Part of a small language model's weights: 60.5M parameters.
MLP neurons of a small language model. Each row is named by its layer, matrix (down: output weights) and neuron, and shows model dimensions 352-479. Each number is 500 + 40 x the weight over its row's rms, rounded and kept within 0 to 999. Numbers have three digits each. A neuron's up and down rows have the sign that makes its largest values positive.
After each neuron's rows, "raises" lists the tokens whose logits its output raises most directly, leaving later layers aside.

L3.down2062:478532509492407496474441458487407539573454512488537459466516540501424504507539511501482550556470472493484601473512558479506524540473489487523562457507531561550542406546548505460526454648585473458512519480474466505424575527535533473431501464516489530569501498509530509554525548483520567478511428499446517473482506561470506470562469480471435504462589507546509479501434453442513513531538
raises: "ations.", "er's", "ations,", "antine", "er."

L3.down1306:499495418483580511483493511506539474455485510445541504490536567496463556553509500509524515509463458519450495533567562500515448472511462534452520571503491551488443470502555490454530525490509493535529499485503450603413566458491513577526556509524473533499499526539551515500502551573446497543502426479519482513474491513566446501558525484518590481509566535544577458546578464507571528583560
raises: "s:", "s.", "ello", "s,", "s)"

L3.down831:503513516476487524547511511465594519511520459531432490566499523516506505463595541486588401537501504400497453531481501489550445518434451523521562506440477541476459521481535482391570541465487452456482480491521490504488510491524497554486543504411495599434421497543476482509566527516531473456483500513405555491492400534533524437436511521517499480464442555541463614494575487547514500527485
raises: "ics", "ies", "iem", "ie", "ium"

L3.down2150:539517525550429455499519515597476409503449577445572551505479573420457468450531512477576557496536555543493486514457490502504401510485523476491467502518500441449470462523493477457465603527502452574591537519462468541555466507480528546484445561444453520507509551451500502524436513477479435549507475464586588490507434474474467488426461547506535491525479533457503476578518558511519543480474
raises: " age,", " size", " age", "ache", "rat"

L3.down1748:492442509455492549528493429546462423428495444487558352451552510509528509493575474526474471492580507545523500543580407596516541548519473546521502508513568487503521524513486521492457611519439511523484438491524466471470543485512443483572495486566487504483516562481494583499524547464457541461519457450514515459539425467582543477469482512483479436504408457511537485545504460439534479517528
raises: "he", "hem", "pis", "to", "sc"

L3.down338:571494467499403483520498499557512499503499484470505423474495509491451447477510467497486509507550482442503501553453443493498478541457507398493530486464468530565477548467461410536417506526458490506461482530521448504484437539536477525490529578473456532507512548549422579454563514530462475517570512501378467498457521502486494454500519541483423465548450457537480530568395526539517470490482
raises: "ry,", "man", "man,", "ry", "ry."

L3.down2252:540529471462525490426493485511520531433599456473560474504469470516522510518505417557565487514492551515512531532522563500506411544567453467451467480480507480533460552440512541457535503577510527466525510493454480439518472552472499463437482523466521519552543574481500568564541503550454549516538426542498489456499501492520558523508591505456507545509462539585552450494466533436482503502560
raises: "ham", "hu", "ham,", "hem", "ong"

L3.down697:523504467487540502576465430475519531475559512477537523488423531346482458565473512546511537500478546436458505542529457491513369556462514498440444560517516551526528465497392528460457502537518516517437513488505496498478520502545469521515509488540550478459511492479465512527555519515549478530456544555535503531560512468497519449484430530465443549509482529500505477533482524464470503449549
raises: "ry", "ry,", "ry.", "ier,", "ular"

L3.down1495:490558475501532524449527486442495526525519499508468443574439436503501558493507474450481554475458455458505475515527495520521498515496511524466560431493483439529523473449517467484489479536537480476433495558438472540452544534468532478518476473542548425462448544541491478494481502508459538525433506521513509507455528499446456474517472545478527508494409526435541456562460547563474540525531
raises: "les", "iness", "les,", "down", "ress"

L3.down759:477510491456483578489482551522425495521479584462538500408476520519487554511492461527530460562531485460583517440539513518512507479484499459477495483450487594504497503504467531472558523548533584508544502490456482561460437588560555518508469482507529501531503513454464455475449429494433511515474523510503495467486468493541549493522441514539511525492514454490500476454478474537550530488443
raises: "ters", "th", "t", "pir", "ture"

L3.down515:555482502486425515511506543494507530490448508522551514496560523568505430490552530558483564518538513488484526572566450444519454467480563442512557565517467554482540535518522519491510474485502587472531562491526488555453486619435563505489434477526535512527476479486403561450450530490483476490516465461428498539467536457541503471488471487464508454479552486495501559547531490454475592531474
raises: "ment", "ment,", "ment.", "ments", "ranc"

L3.down731:520393430443517543493534527512480544512490476521551548494474514440479485411501569515536499506524532469539519439497507472505410509460476484495457538549417550550443488542511479515534441427550589430456538474552436493515467479520540567480441444509506527527424489545465568544521498483470510509465467551504497467446522488504484537500533510503469459488615508496574520446520510466499511477460
raises: "son", "ed", "id", "sh", "eca"

L3.down525:546511557500455499495496451458502544527522526518483467536453547554461512458499493481509543499411470497434536473572529578428457451469526530390459544487500485479507497530524542522523527497435472511442544492455534460501438506531466500545489444508520456525522500436478484573477452586522495514438467470508560528533524489533492479465536532557529433518480493485412471469522452510543472501468
raises: "ree", "ram", "ren", "res", "ines"

L3.down319:493509532464424528460581520498442442495500539477459498495482482536545554437493498501446520549505525453483530463523475459530450485469509476507409518539553545509430512580519561455480474468478469496501518484522454504533485567519519539549466486507504545451515410486482536547517481504501495503564516450482540471394523495551517497452465520470499579500555553554549578480480439570525547484495
raises: "che", "ts", "ted", "ton,", "stad"

L3.down969:559556431462477516467521516529511467541524405440499481509486484523398553471518562578455487535521622452453499513521532487514456553486511485502510469559453531437473534540467491454529532482463516493552523568487508457486532496496507516485513538503434499545535511496512498454519470493461537457549476536488539473491429487504519521554503453500448453490497502437476438524516408491503552534518
raises: "ic", "ical", "ically", "ism", "ism,"

L3.down376:484478550486494535567483450481526491539470480495442577526463509495468502492541508524579511512499534569499459447435467460530499501560522556503433492513497512526479538512496527547522467479467552547522465440513485464549522456468524493509459469466544493545582412577497557517405543523505524479489606525503519547385481461498486506493471525472469512467523455523521503532562505535535560551470
raises: "ure", "ur", "ural", "ured", "ud"

L3.down1216:572452426495508585528404516539539454485462464496481530540529555516488497497461483474511448469474558519501501437501542502514546503475520439566580492526580552471472513474547503509480470517477426505516499450491451528495547566521512405572472601497482501528478486538545521461468481517533562451464525574523532531466478583502546519530502452523539473494536512477497517444464467492498558519572
raises: "ured", "ures", "ures,", "ure", "urer"

L3.down1890:596565454517548448490523444492496472509471527544485551552516473455470459500540474519482530507528492575497452542506555494421389507568532501480483516501490542521514490561501510470520509451455453520452537582527589462443479443506440522506501498514482549475510529490446538523521458439483493464455402531508522533539584500540489493493581600480475566474547426483539530521516450557444432522522
raises: "ential", "ender", "ay,", "end", "ence,"

L3.down1092:439495443432497516525526527546448460482471519504504526456543566546485472506516527560513503563470509470500485518499510502506507470526529540463527452489508454472508574504487560492470508481515470497490514490511471546527443480431405475483526489477491473493541441453574436511408515532466462584623496500550491475481539481417469479426482486485479473501516457517501457453525507455490558478575
raises: "ure", "les.", "les,", "ure.", "st"

L3.down1204:508537497476471500558521514409430466484533509499472436482457530525489558420484495514445534511526553429519471512490492551461462452553470452453459551447503406561488466470503529480491469470465492528491526554483477524503421484476539466525458479386453500455489389480470431471525441477483443537487445501564505450530419491524526476480530440498440495529491437532466564501536509499512505449557
raises: "-on", "ial", "erv", "iary", "ary"

L3.down1668:530515597473468372542534489449544530488505499503479474516480541522490548574557484471580543484469466523489467546473523459578506519519535552520456487514526575461399598542515480524476506475481521539453464531565470522506465457486490539589464521475444567509492484546519531562482473558422561504536546522558551486486498508480501559416584585509504528454545511544415454465513498513535484499479
raises: "ory,", " government's", "heim", "je", "ures,"

L3.down1745:548484514493429469548522453469460479453482473530544477520472534413497522506536526486475528551474553467569467473453508582487487431476506489502520495508448493534491435487531485506583509411424549445539485492536570515541507538556461532503551514570522541472501550571541506448536530549509487521523523485444513488559559557508463533505522486493514523465560545496460522463505542597498589531481
raises: "et.", "et,", "ets", "etic", "ening"

L3.down1351:516519485493478525523499479492466514525554487446522544569524512584416516511497471559513571555492451422577481540484576500509406488532402523519595525525483444486522464473550411531517493519463495473537492560496541434460529437494479535441460477488420483512483482531537510480441528531499481474536508510511513482517476538503527513495436537486484540532512508518625477505474492514492448481545
raises: "ar", "s\"", "ars", "s,", "s==="

L3.down714:549615492480519476515462437535494448499528475527546467461579581479479524516517413505521477525448563563462499530581550467494480543517525554543509497551453496540483497499515571467467483519464446595504496437460601522471412480426479525485491458512507468492546421510517508528450537556529523433485534511475552517511496529564533520492472459471501465431527524543553485475463525592536476479490
raises: "-n", "-T", "-E", "-A", "-18"

L3.down262:550472563456491515500568541483491501503462490487496413464514481523442429457442544462472439540482476512518439551499523514496427516544523466600505469496468525542514479486472431504485495525471520497456516546526499477534542459480389457469511516552477535490525409478476492494418413508462463498554561526565449469397527520484465451474486485468526529546484490476552485488476574517482456481489
raises: "ed,", "ed.", "ced", "ably", " choice"

L3.down2014:501508512464506486472520477482525508454469512547449513465429510564450425518517541469432434518454464566534432496461484512525529474449519501564463528555544465531502527554490468534529482558505589499503462537550469554502490479598465535464484455501466434521517552464507500539500509439444507498532503561579536527519494476509509536489542544504476475421450538514495442452479486579567514529486
raises: "est", "ly", "es", "ened", "iment"

L3.down1135:424511519502470500496481461496420471510539500499551520484420543523466455481525450488495505467446492526534493506533518523474435430524537491580526512501584479464449514460570494396544509576538469486476534554505483503547531481547428487453466519482502525419472549503485544462512501507523575524478458465504502561441479543477550555558523524495536531535455494469497489523490499542523534581474
raises: "s,", "s.", "s:", "er's", "ious"